From a checkpoint of a small transformer trained on Wikipedia: width 192, RMSNorm before each block.
MLP neurons of a small language model. Each row is named by its layer, matrix (gate and up: input weights) and neuron, and shows model dimensions 96-159. Each number is 128 + 24 x the weight over its row's rms, rounded and kept within 0 to 255. A neuron's up and down rows have the sign that makes its largest values positive.
After each neuron's rows, "fires after" lists the tokens most often just before its 100 highest values on Wikipedia text that the model never trained on; "fires in" lists the words (lower case) most often at its 100 highest values on Wikipedia text that the model never trained on. A number after a token or word is its count.

L5.gate179 [ 97 134 129 123 121 146 131 135 116 167 161 122 116 172 128 130 117 104 151 115 154 100 106 121 134 142 167 140 155 149 109 133 147 161 166 140 111  90 140 110 143 107 154 128 147 146 117 145 134 106 115 126 149 134 100 162  95 127 111 146 155 103 117 126]
L5.up179 [131 125 146 113 141 143 147 117 113 141 147 142 126 134 115 133  96 116 158 136 166 140  32 139 136 135 156  95 106 134 126 142  95 134 146 109 157 145 100 101 161  97 103 135 133 168 134 111 108  79  81 152 155 109 109 102 132 176 118 168 155 123 108 128]
fires after: "," 46, "s" 7, ")," 5
fires in: "which" 64, "but" 18, "that" 14

L7.gate325 [139 111 115 111 107 100 127 138  95 116  88 106 125 124 165  93 148 156 163 147 105 118 101 145 132 106 145 126 127 146 148 139 108  93 103 145 147 111 121 147 162 147 142 124 129 113 122 122 120 150 150 146 146 126 165 145 116 155 193 132 141 149 123 119]
L7.up325 [114 107 101  83 107 162 123 133 148 166 111  90 124 134 158 167 159 158 136 101 159 139 105 156 111 103 167  91 107 131 135 115 152 113 131 134 106 116 134 136 149 138 157 117  88 116 129 108 150 148 133 133  77 158 162 114 122 149 131 125 166 132 119  82]
fires after: "'" 51, " in" 12, " the" 7, " and" 4
fires in: "s" 51, "its" 27, "early" 13

L3.gate354 [174 134 128 138 155 139 178  87 132 144 107  74 140 139 105 141 126 141  59  99  82 112  95 129 146 116 155 112 103  99 184 146 136 150 114 174 118 157 112 117 157 135  94 108 132 117 135 150 126 143 156 125 129 129  98 165 127 159 141  78 115 156 141 100]
L3.up354 [123  93 104 132 117 126 120 139 121 150 121 112 147 155 164 112 132 148 145 118  96 165 165 110 106 127 140 119 128 135 125  90 118 152 112 121 105 110 133 125 116 160 108 201 154 150 143 117 170 116 126 106  82 119  99 129 143 117 118 157 138 134 144 147]
fires after: " " 36, "k" 13, "ad" 4
fires in: "now" 16, "led" 13, "knowltonii" 7, "lead" 6, "acknowledged" 4, "leading" 4

L11.gate351 [ 96 151 132  74 111  91 129 141 127 138 115 119 150  88 150 141 102 122 129 107 109  82 101 110 159 126 148 104 108 135 137 148 155 133  99 155  87  97 127 104 170 147 129 134 127 147 117 133 136 144 102 141 100 118 131  89 156  95  99 115 123 140 130 104]
L11.up351 [137 103 109 157 141 103 154  61 157 174 159 145 166 116 110 172 131  74 118 112 150 141 142  98  86 144 119 112 153 162 136 166  82 134 118 149  93 127 112  84 149 124 159 166  90 137 130 164 153 160 142 127 113  98 115 168  92 124 136 150 151 104 121 110]
fires after: " the" 32, " The" 17, "ed" 5
fires in: "there" 37, "therefore" 6, "their" 6, "museum" 4, "ceremony" 4

L15.gate348 [124  90  74 123 145 126 128 120 165 142 149 146 193 116  83 134  87 171 115  85 117 128 139 132 123 103 157 114  99 140  89 140 140 115 122 147 117  99  89 158 141 173 108 137 101 127 127 117 150 137 123 128 136 141  95 169 122 155 162  92  84 150 149 110]
L15.up348 [108 123  67 154 141 109 115 115 127 132 117 140 119 117 156 159 109 105 144 129 120 135 149  98 120 156 126 131 118 131  90 145 135 130 149 138 128  80  48 126 104 117 144 135 150 154 141 170 155 128 157 150 161 125 102 140 129 109 133 125  94 166 130 104]
fires after: " " 23, "." 21, " the" 19, " The" 11, " (" 7, "if" 5
fires in: "there" 23, "this" 23, "therefore" 6, "scientific" 5, "photography" 4, "allmusic" 4

L3.gate38 [154 115 119  76 115 101  80  97 131 139 154 130 141 120 114  94  99 163 164  90 167 136 136 139 120  98 120 119 124 124 140 114 134  77 195 128 150  64  99 147 167 125  84 141 117 120 168 131 101 153 127 170 153 133 133 130  97 102 126 170 164  94  78 122]
L3.up38 [146 117 134 121 115 146 116 125 139 150 135 126 129 104 115 109 111 124 130 131 139 170 118 118  94  87 105 119  58 164 130 138 123 127 129 137 134 111  75 135 151 115 134 157 118 138 178  75 136 167 116 106 151 152 121 139  84  91 153 152 118 137  87 131]
fires after: "," 44, " where" 10, " and" 6, " when" 5, "s" 5
fires in: "he" 58, "it" 34

L5.gate40 [ 89 104 176 161 102 133 133 159 143 113 119 164 102 129 111 127 123  87 101 154  52 141 146 162  99 107 152  77 148 127 105 148 149  67 115 115 140 148 152 145 119 132 114 104 132  99 143 143 121  89  86 197 153 113 135 120  89 139 151 104 105 114 135  90]
L5.up40 [ 77 132 152 183 112 100 161 129 165 113 112 184 157 128 108 107 144 127  73 129 133 139 168  96 103 153 115 145 172 118 180 153 111 137 108 124 133 150 166 138  90 149 103  95 118 140 106 113 117 130  66 118 160 119 104 116 144 110 102 129  87 146 110 116]
fires after: " |" 49, ";" 18, "s" 11, "ra" 9
fires in: "0" 70, "sq" 8, "iraqi" 5, "iraq" 4

L13.gate145 [113 108 159 134 155 132 145 119 137 192 109 121 115  96 163  91 123 143 140 161 145  98 112 164 123 142 152 150 144 103 102 135 102 151 113 125 138  97 129 161 138 146 111 140 169 103  94 183 172 154 132 127 120 148 128 116 216 126 113 138 154 156 144 107]
L13.up145 [ 88 130  92 109 112 144 115 166  84 145 187 138 147 146 101 132 141 148 115 113 124 122 110 149 124 109 128 177 127 106 127 163 134 110 146 140 120 148 103 120 137 123  67 108  80 110 124 142 173 138 117 136 104 113 132 154  81 135 147 133 149 120 160 130]
fires after: "." 17, " Du" 13, "A" 10, "hi" 8, " W" 5, "th" 5
fires in: "as" 26, "during" 14, "when" 11, "while" 9, "although" 5, "by" 5

L4.gate93 [115 146 101 149 103  95 139  99 161 147 109 101 148 129 106  99  40 141 125 160 105 132 120 178 118 176 122 152 122 139 109 125 122 130 117 143 168 124 137 127 160 141 104 133 155  97 137 123 110 135 173 121 133  86 132 131 141 116  89 152 107 140 107 155]
L4.up93 [ 90 115 140 117 142 142 116 137 117 145 129 165 144 151 119 104 142  80 153 111 136 108 151 126 150 151 126 121 104 150 132 139 135 136 144 113 139 119  93 191 114 128 180  93 142 163 161 110 138 142 118 114 109 126 168  98 127 127 120 134 111 116 147  81]
fires after: ":" 16, " \"" 12, "," 11, " of" 9, " and" 5, " |" 4
fires in: "the" 84, "this" 5

L11.gate321 [131 129 124 141 117  96 139 145 147 183 114 111 138  76  87 112 119 109 153 127  93 120  91  78 134 110 121  85 125 143 145 140 155 163 160 129 112  99  96  75 118 129 154 122 129 137 157 121 163 107 134 115 152 106 147 136 151 121 123 114 152 108 132 125]
L11.up321 [112 139 125 111 109 154 166 160  97 172  78 146 120  72 159  81 113 130 132  44 134 106 107 114 146 137 139 139 120 164 145 185 148 179 129 139 132 130 135 113  98 181 112  85 116  99 101 129 117 126  82 120 109 110 149 157 102 130 145 131 196 126 129 130]
fires after: " the" 30, "." 22, " The" 14, "," 9
fires in: "it" 36, "then" 16, "they" 15, "these" 12, "and" 4

L8.gate272 [ 94 147 145 177 101 122 165 114 126  89 124 129 123 147 100 137 118 176 106  87 175 112 116 130 127 151 111  92 160 149  96  81 149 123 118 172 106  88 146 114 179 102 136 122 139 101 121 126 120 153 121 118 124 166 128 107 163 143 143 138 118 152 141  70]
L8.up272 [ 98 146 159 143 149 141 185 140 130 117 133  95 127 114 144 141  99 132 125 131 100 143  96 158 131 145 158 132 161 129 113  93  78 134 125 138 141  90  94 118 120 132 129 125 108 119 136 128 102 166 126 155 145  76 153 137  97 141 135 148 113 126 104  86]
fires after: " (" 52, " " 32
fires in: "born" 70, "present" 6, "presented" 5

L2.gate343 [105 135 130 140 125 156 109 147 138 143 108  84 118 107 157 108 162 157 119 115 116 116 107 143 104 148 146 121 144 120 152 147 192 142 136 123 144 134 111 116 131 161  90 138 120  86 155  90 106 120 187 135 137 123 142 136 148 104 157 153  93 117  98 102]
L2.up343 [137 112 115 133 137 112 137 119  92 160 157 109 150 140 111 111 160 150 138 105  85 163 126 118 125 111 130 106 102 128 118 169 123 144 118 138  89 144 135 109 143 160 111 124 101 142 140 106 105  78 126 116  83 155  96 107 130 121 134  92  90 106 120 112]
fires after: " 19" 61, " " 18, " (19" 9, "n" 4
fires in: "1996" 21, "1997" 14, "market" 11, "1995" 10, "1991" 10, "1992" 5

L8.gate52 [128 109  79  88 123 126 109 119 127 162 138  91 143 133 154 140 120 150 146 115 133  99 142  97 148 134 156 132 148 111 130 120 155 123 140 146 146  50 150  75 158 103  90 122 120 114 120 145  97 114 127 183 120 111 116 121 144 149 111 112 117  75 111 114]
L8.up52 [157 133 120 122 152  83 149 123 165 116 104 145 158 127 121 155 130  95 114 144 147 138 133  99 119 136 133  87 122 151 156 115 118 150 155 145 121  91 138 158 128 151 162 123 146 115 136 173 111 106  88 116 142 101  95 143 131 145 150 171 156 163 125 110]
fires after: "," 57, " the" 7, ")," 6
fires in: "which" 67, "who" 19

L16.gate139 [115 112 120 156  78 158 133 123 159  83 142 142 156  95 128  66  97 176  95 136 171 142 138 134 112 139 143 160 169 135  90  99 125 104 143 133  88  86 108 153 122 143 123 152 146 111 153  97 145  83 154 154 107 137 133 139 165 122 113 132 114  59 116 138]
L16.up139 [108 169 155  97 121 142 122 124 107 167 116 149  98 103 122  94 157 166  94 132  93  83 128 135 139 117 127 112 118 118 118 134 171 130 131 128 144  78 121 171 129 130 103 158  93 110 171 105 114 153 111 127 137  92 162 142 121 112 121 131 126 136  97 110]
fires after: " in" 20, "'" 14, " of" 10, " until" 7, " at" 6, " to" 6
fires in: "his" 63, "s" 14, "her" 10

L12.gate244 [ 76 132 136 154 100 118 129 102 142 142  98  79 149 121 104 111 102 148 121 103 119 119 106 128 125  60 131  83 148 121  94 115 137 145 110 132 153 108  85 116 181 105 154  90 113 136 155 105 183 123 138 122 123 139 134 124  75 117 134 130 117 166 101 127]
L12.up244 [111 138 136 132 101 144 135 124 157 103 144 148 171 145 136 122 111 126 162 153 104 140 108 145 137 130 137 121  97 152 142 127 136 110  95 155 150 114 102  96 182 118 138 112 135 136 115  84 140 158 102 155 164 140 119 100 133 149 159 112 104  93 109 147]
fires after: "." 33, "H" 18, "I" 11, " The" 7, " S" 4, " c" 4
fires in: "it" 45, "he" 16, "their" 8

L13.gate17 [108  94  94 120 130 104 150 167 137 124 112 135 177 119 137  92 134 123 139 110 114 100 101 167 133  99 114 171 138 134 121 128 152 117  90 139 139 139 136 152 137 106 129 136 127 119 127  99 125 162 132 137 134 139 105 114 125 144 113  84 144 142 150  85]
L13.up17 [128  86 109 132 156 104 157 159 131 122 169 125 194 130 120 176  89 137 107 110 126 139 108 116 128 147 108 170 137 163 145 130 107 131 120 140 136 119 117 131 138 128 156 114 112  99 113 119 133 185 129 108 132 116 154 118 145 125 139 148 153 154 146 129]
fires after: "." 53, "\n" 10, " O" 4, "in" 4, " and" 4
fires in: "in" 68, "throughout" 6, "since" 4

L5.gate238 [ 94 133  91 110 134 145 153 135 155 123 144 109 146 164 137 141 128 154 163 163 119 107 126 178 143 121 173 101 166 136  67 160 101  97 153 116 131 102  99 150 126 127 117 164 118 120 106 122 149 184  97 124 136 119 124 112 142 146 143 143 151 130 100 122]
L5.up238 [136 127 124 116  75 131  84  77 145 168 130 136 149 102 182 161 144  89 154 115 125 152 148 147 136 141 124 158 113 118 130 112 127 124 123 141  92 106  86  90 110  97 135 141 159 113 126 135 122 157 133  92  97 164 145 151 133 172 141 112 168  97 151  68]
fires after: "'" 41, "," 6, " for" 5, " in" 5, "ed" 5
fires in: "s" 43, "their" 29, "his" 15, "where" 11

L11.gate0 [113 141 104 105 128 141 107 180 128 113 163 155 134 105 146 130 144 142 148 156 142  97 104 140 116 146 158 123 181 124 107 164 127 107 147 138 160  76  95 137 156 162 100 111 154 129 151 112 152 126 132 175 119 141 166 156 112 115 143  75 135 145 153 125]
L11.up0 [162 108 161 102 138 116 138 153 138 152 106 124 143 124 126 176 108 125 151 123 120 114 150  64  82  91 123 119 134 125  99 144 125  94 172 119 181 120 118 113 137 124 104 141 138 101 157 137 167 147 177 175 113 136 159 163 160 190 144 131 124  62 116 124]
fires after: "." 22, " the" 16, " The" 8, "," 6, " B" 5
fires in: "this" 48, "these" 21, "each" 9, "by" 6

L5.gate260 [145 154 104 148  92 144 141 127 136 129  89 113 138 116 124 128 125 116 109 161 110  73 120 100 125 193 121  94 114 146 109 165 105 136 119 139 143 148 131 125 147 118 119  62 156 122 143 173 135 110 125 119 116 124 155 104 141 148 102 126 116 130 158 128]
L5.up260 [109 124 126 117 120 125 165 153 152 128 107 134 160 125 162 156 127 143 113 130 138  92 124  98 118 161  98 134 142 134 117 163  67 116 153 145 134 195 132 148 150 163 133  90 120 154 178 102  99 109 138 135 106  85 181  73 148 139 130 122 118 132 146 143]
fires after: ":" 15, "," 12, " \"" 10, "-" 8, " of" 8, "\n" 5
fires in: "the" 88

L17.gate306 [133 128 130 147 107 124 161 137 111 145 122 124 186 102 103 130 151 133 112 165 114 109  95 132 134 150 177 119 129 146 166 180 136 111 147 141  91 136 122 109 142 127 137 135 132 100 141 143 129 122 120 129 123 131 125 159 165 166  95 116  98 148 124 157]
L17.up306 [108 119 133 122  82 150 114 142 155 130 161 144 133  88 110 119 132  83 129 105 133 125 131 119 144 105 125 108 119 134 111 100 124 113 115 158 100 148 175 115 153  63  96 176 108 136 101 121 178 134 141 125 125 117 144 117 125 154 161 111 132 182 191 103]
fires after: " was" 17, " and" 13, "," 11, " as" 9
fires in: "the" 56, "then" 5, "lieutenant" 4

L11.gate255 [165  99 127 148 139 152 159 136 103 147 124 162 127 119 147 131 164 115  89 112 122 119 132 123 100 119 129 133 104 146 102 120 123 150  98 129 151  81 120 169 183 137 119 144 144 118 147 137 152 141 168 162 131 127 109 133 126 125  99 123 112 135 142  79]
L11.up255 [137 121 108 137 150 157 166 155  77 147 103 154 152 128 116 141 148 127 127 110 164 121 150  98 100 169  86 169  85 150 113 145 120 157 154 120 154 121 101 131 104  96  93 114 130  85 115 145 143 141 163 149 157 120 150 173 132 186 105 110 159 152 136  91]
fires after: "." 23, "A" 21, " F" 7, " Al" 5, "F" 5
fires in: "as" 25, "from" 12, "at" 8, "by" 5, "since" 5, "although" 5

L2.gate212 [120 153 125 147 152 104 124 103 132 138  80 135  84 110 115 114 154  92  88  87 126 171 111 102 112 112 124  97 165 128 120 166 143 158 118  95 117 148 122 108 127  86  91 132 143 129 153 142 156 162  86 152 149 114 108 115 166 120 192 110 162 114 141  93]
L2.up212 [147  69 156 143 120 138 115  98 125 132 104 133 116 120 147 182 146  99 112 130  94 117 144 137 133 136 128 107  97 126 140 118 124 162  87 136 154 125 127 114 112 100 153 108 154  88 126 124 125 144 126 132 110 129 142 153 119 132 167 117 111 131 110 119]
fires after: " |" 78, ";" 18
fires in: "0" 100

L7.gate43 [122 183 152  91 109 125 152 102  86 107 168  74 155 108  96 136 117 116 134  92 132 145 107 108 159  73 152  90 103 111 137 135 143 107 142 135  96  92  87 168 149 153 115 109 155 144 143 110 147 119 110 121 117 147 111 150 133 118 117 126 127 124 118 102]
L7.up43 [109 126 116  92 156  88 105 126 115 164 126 143 123  86 144 132 107 116 124 130 163 139 156 133 105 161 106 136 117 146 121 109 131 110 161 150  95 109  77 139 129 170 139 163 118 151  91 144 120 163 160  97 184 131 125 162 114 126  92 159 136  96 109  97]
fires after: "." 31, "," 11, " when" 10, " that" 5, "|" 5
fires in: "she" 52, "he" 24, "sheet" 5

L11.gate65 [144 115 132  78 110 142 119 112 143 149 154 127 144  98 101 132 139 122 164  92 139 154 144  94 120 116  77 113 151 100  84 139 128 107 138 164 127 139  99 122 162 137 124 119 141 125 174 115 141 140 124 170 150 118 101 134 130  98  90 101 144 162 145 123]
L11.up65 [127 154 126 102 112 118 101 142  89 139 128 132 127 172 102 178 104 137 152 164 129 117 111 103 128 135 140 117 155 167 101 123  85 118 105 113 117 120 150 172 130 112 165 177  97 158 128 128 145 134 164 124 161 144 120 194 137 121 149 107 134 114 138 153]
fires after: " the" 31, " The" 14, " more" 10, "The" 4, " so" 4, "S" 4
fires in: "there" 35, "than" 11, "therefore" 6

L2.gate174 [ 85 152 154 147 104 169 107 101 134 136  91 143 124 125 105 103 130 141  81 119 145 127 113 171  76 121  99 129 135 124 128 144 124 129 194 157  84 123 107 137 131 123 132 135 117 109 160  87 150 117  96 151 129 147 112 119 152 127 127 161 127 114 119 144]
L2.up174 [128  85 153 122 140 102 158 102 134 152  97 133 119 104 103 138 106 106 174 147 147 126 115 111 124  88 139 153 115 172 148 149 119 132  99 126 115 108 140 139 185 134 113 131 105 132 119  99 150 131 104 117 121 112 106 166 131 120 118 109 104  96 114 135]
fires after: "." 66, "," 6, "|" 5
fires in: "he" 67, "with" 8, "sheet" 5

L16.gate192 [148 103 167  98 132 103 148 147 125 160 112 108 158 155 108 146 137 111 107 137 107  97 113 117 105  98 112 125 116 136 122 117 167 104 112 147 142  91  83 131 137 115 162 147 156 139 177 146 162 179 113 143 170 145 144 131 162 173 141 109 123 126 122 128]
L16.up192 [120 174 125 134 110 162 145 152 114 152  99 121 104  64 117 101 115 158 147  98 138  75 124 101 120 120 113 116 151 124  84 101 150 127  89 169 119 101  72 151 116 104 113 128 136 122  98 111 123 123 125 105 107  92 191 143 111 121 120  99 126 148 151  92]
fires after: " the" 29, " The" 25, "The" 16, " Mo" 5, "." 5
fires in: "there" 25, "following" 20, "their" 8, "who" 6, "these" 6, "she" 5

L2.gate41 [126 157 121 154 111 134 120 142 128 123 116  81 136 131 126 107 135 153 132 137 113 133 155 156 141 165 141 108  94  94 108 130 143 102 184 101 108 123 124 174 113 143 126 110 172 144 148 123 142 171  76 134 113 156 139  97 142  89 130 132 107 120 162 107]
L2.up41 [134 148 104  94 129 114  93 118 140 110 127 137  74 170 183  93  92 197  98 107 134 155 170 160 105 123 144 110 146 142  80 144 118 112 153 151 127 111 103 163 109 139 121 165  83 139 130 185 129 114  96 121 127 152  92 102 174 148 128 124 155 122 123 151]
fires after: " a" 16, " A" 13, "ly" 9, "th" 7, "d" 7, "s" 6
fires in: "life" 27, "actor" 22, "actors" 7, "mathrm" 7, "father" 6, "hudson" 4

L2.gate102 [170 161 104 147 145 115  94 117 139 138 162 145 104 127 121 104 164 177 118 121 121 119 117 109 173 161 155 122 186 120 177  93 126 135 141 131 136 165 123 128 115  94 114  99 136 126 118 142 128 180 161 148  81 136 119 106 134 110 182  97 113  64 168 132]
L2.up102 [120 175 121  96 137 114 107 130 113 149 143  87 144 120 102 105 112 164 136 156 115 148 101 125 117 105 150 121 128 153  73 134 156 106 140 118  86 103 115 119 107 123 119 139 154 138 141 151 191 135 130 133  99 123 122 146 135  84 148  67 133 136 131 100]
fires after: " a" 15, " A" 13, " his" 7, " His" 7, "re" 7, " mo" 6
fires in: "actor" 22, "historic" 9, "motor" 8, "actors" 7, "director" 5

L11.gate352 [138 116 127 121 117 150 146 144 125 180  84 115 174 108 152 113 100  93 132 126 130 107  81 166 125 101 144 125 152 205  83 117 173 137 158 148 143 111 138 130 145 143 119 140 103 116 128 143 141 127 127 135 138  96 153 111 122 126 135 133 125 122 169 131]
L11.up352 [146 170  98 115 137 106 130 108 162 142 128 129 146 103 160 134 121  97 136 105 120 104 102 156  69 110 172 122 111 124 142 167 114 106 110 125 161 104 132 130 150 135 150 142 118 138 120 132 156 118  96 156 111 159 147 152 139 169 111 163 181  96 152 156]
fires after: "." 45, "," 16, "I" 11, " but" 6, " and" 6
fires in: "it" 88, "its" 4

L2.gate33 [134  73 140 131 121 119 133 105 105 139 103 127 107 140 158 161 161 127  76 139 135 135 149 104 103 119 152 127 167 154 166 156 160 124 105  92 125 103 126 145 137 124 155 136  97  92 176 137 152 190  81 161 109 150 155 122 166 130 190 129  89 137 105 101]
L2.up33 [ 98 149 151 132 137 141 134 115 150 128 122 158 125 102 111 153 114 120 123 119 126 125 100  98 103 139  59 133 125  95 139 149 136 145 141 118 130 153 115 136  93 151 125  89 142 128 145 109 111 180 122 140 115  98 136 138 146 151 106 141 149  90 162 131]
fires after: " |" 71, ";" 18
fires in: "0" 99

L13.gate192 [143 118  72  94 112 127 131 109 143 120 111 131 124 138 119 133 116 147 113 105  89 116 132  88  98 105  91 119 107 158 146 151 133 117 171 154  91 128 101 118 147 110 124  79 149 116 177  91 130 116 124 142 157 102  91 169 120 118 175 122 122 133 124 113]
L13.up192 [113 115 130  94 113  84 153 121 111 107 103  85 115 152 183 110  82 129 175 142 144 179 137 190 108  91 145  80 112 126 162 115 107  79 111  94 133  89 111 143 137 124 113 145 156 173 112 136 120 177 136 146 107  70 172 161 113 133 122 114 141 118 126 144]
fires after: "." 51, "H" 24, "," 9, ")." 4
fires in: "he" 70, "she" 15, "his" 7

L4.gate223 [120 110 129 113 125 147  87 100 122 128  91 133 137 115 126 137 163 108 144 139 133 180 185 104 117 144 139 153 151 135 110 132 174 127 111  84 136  94 110 108  99 106 149  97 165 112 122 109 119 117  98 149 116 129  82 135 112 126 163 126 156 137 121  74]
L4.up223 [120 158 127 110 100 154 121 103 157 117 104 111 125 154 127 119 125  97 147  88 132  98 158 124 164  96  72 136 140 126  94 110 153 153 154 111 138 136 120  80 101  81 113 137 141 121  90 123 148 128 147 106 148 126 131 122 129 122 114 183 121 145 179 151]
fires after: "," 20, " such" 17, "s" 10, " " 10, " se" 9, " known" 6
fires in: "as" 26, "including" 25, "include" 9, "seven" 7, "included" 5

L2.gate290 [143 163 106  96 110  92 140 135 136 126  60 127 154  99 154  90 129 145  95 161 164 120 134 127 115 101 170 143 118 155 125 152 116 113 142 144 111 141 114 151 108 133 122 129 115 120 159 138 153 183 114 131 154  90 113 125 134 131 146 137 162 138 112 139]
L2.up290 [135 143 144 143 119 149 159 148 182 142 115 108 149 127  98 166 132 100 128 143 137  93 141 103 132 184 130 148 123 159 127  80 108 102 115 156  88 138 147 169 158 142 171 107 123  92 101 150 122 120 141 112  91 164 147 118 149 123 142 115 104 173 121 113]
fires after: " of" 21, "," 12, " and" 11, " on" 5, ")," 4, " in" 4
fires in: "the" 94

L18.gate63 [102 118  91 138 115 101 126 133 159 120 128 104  94  84 121 107 123 140 158 169 150  93  88  91 122 116 146 130 111 129 118 125 146 102 161 111 139 135 119 126 157 155  83 117 139 171 139 113  83 159 103 168 141 119 122 184  84 116 155 151 118 132  87 138]
L18.up63 [131 125 109  91 135  94 148 113 112 176 136 109 150  82 118 168 131 155 126 151 150 102 104 129 132 151 150 140  95 128 151 136 149 130 155 121 147 151  89 132 158 137 136 130 114 139  63 138 134 150 140 157  97 140 115 103 123 132 150 144 175 144 145 130]
fires after: "." 35, "," 14, " that" 8, " the" 6
fires in: "it" 62, "he" 6, "film" 5, "which" 4

L13.gate232 [166 102 159 152 110 144 125 161 155 145 116 107 104  97 166 106 149 156 134 142 105 135 114 155 106 112 170 102 159 131 124  93 117 144 155  99 138 135  87  98 159 163 110 125 110 128 111 160 106 135 126 177 122 146 133 110 121 148  91 140  99 174 119 141]
L13.up232 [130 150 112 126 125 172 111  97 143 155 144 117 131 139 122 152 114 115 118 111 137 181 126 149 114 160 106 123 122 110 121 129 167 143 118 107 168 143  72 123 197 161  90 133 108 134 111 168 163 132 144 134 133  95 102 163 116 119 104 134 173 156 112 110]
fires after: " T" 21, " the" 12, " World" 8, "ed" 5, " a" 4, "it" 4
fires in: "army" 15, "military" 13, "texas" 12, "public" 11, "war" 11

L2.gate87 [ 89 148 110 127  93 115 109 102  89 179 131 125 113 150 169 139 106 124 101 106 143 119 104 139 148 122 131 133 110 126 143 114 157 146 127 203 139 102 100 171  81 142 142 171 137 108 126 148 124 127 165 157 126 102  86 134 116 135 135 125  92 160 184  95]
L2.up87 [107 150 138 134 139 105 150 145 109  99 142 183 118 134 134 130 120 174 160 126 157 133 102 144 199 134 114  77 110 122 156 108 108 117 169 139 104 128 117 122 123 114  88 108 155 119 136 142  75 131 110 178 150 127 130 145  91 154 114 180 146 158 186 124]
fires after: " (" 53, " " 9
fires in: "born" 55, "louis" 8, "van" 5, "advanced" 4, "louisiana" 4

L11.gate136 [158 108 131  86 140 138 129 127 128 182  91  95 120 178 174 163  86 130 145 129 119  97 117 137 118 106 178 123  85 140 116 128 119  56 170 139 103 123 133 125 156 142 151 125 135 131 150 127 104 144 165 145 121 142 139 145 121 157 127 121 134 127 109 133]
L11.up136 [153 114 130 116 143  94 121 101 119 146  84 171 146  79 117 153 136 131  62 116 137 120 160 112 148 138 114 102 149 148 131 152 105 149  87 149 157  94  99 183 167 154 145 126 129 143 107 119 129  83 109 100 127 147 135 124 158 104 164 130 112 175 147 109]
fires after: " of" 44, " for" 6, " in" 6, "t" 5, "ed" 4, " to" 4
fires in: "the" 84

L3.gate2 [123 119  96 116 121 184 130 146 159 150 174 127 123 146 102 108 118 130 134  94  85 165 136  85 120 131 153 155 100  97 136  94 130 144 117 139 173 121  93 167 175 132  77 115 121 146 128  99 111 162 209 120 164 144 109 125 134 150 131 105  71 125 150 110]
L3.up2 [177 127  78 128 143 172  96  99 111 138 141 140 151  83  98 106 110 138  98 119 132 143 136 153 107 106 116 155 192 143 173 166 123 123 115 151 152  94 122 113 168 130 121 149 171  90 119 152 108 147 143 123 139 106 117 128 122 180  90 134 145 178 142  84]
fires after: "." 73, "\n" 17
fires in: "in" 92

L4.gate336 [105 114 125 125 116 119 116 112 126 157 126  95 127 111 115 107 140 137 112 116 157 107  97 137 148 109 132 147 151 118 115 100 102 135 121 167 145  64  86 135 103 186  80 137 180 161 145 176 121 183 132 131 142 111  92 107 150 189 146 154 160 115 128  83]
L4.up336 [140 147 146  99 115 120 126  89 126 137 111 148  97 107 136 131 133 169 146 159  95  96 128 178 135 113 146  91 103 130 151 114 103 117 105 121 108 137 111 127 141 123 146 118 107  90  81 135 134 112 143 110 113 142 176 181  91 135 154 129 127 135 152 124]
fires after: "'" 91, "’" 9
fires in: "s" 100

L11.gate261 [156  87 107 128  99 127 104 124 107 153 129  89 157  92 102 116 113 145 146  95 130 149 115 109 138 154 147 115 132 169 101 106 104 149 133 140 128  90  87 130 143 142 153 166 112 103 175  92 185 154 155 175 140 121 119  94 130 148 137 131 137 141 150 125]
L11.up261 [146 125 127 113 146 145 132 109  98 118 125  94 146 143 137 145 136 130 125  81  59  94 102 167  92 105 125 170 111 104 151 168 132 121 117 117 124 140 142 120 143  92 149 135  95 110 147 147 135 149 109 130 116 106 127 138  93  93 138  83 150 104 165 153]
fires after: " the" 31, " st" 16, "." 13, " The" 13, " count" 4, " " 4
fires in: "they" 43, "during" 13, "studio" 5, "study" 4, "studied" 4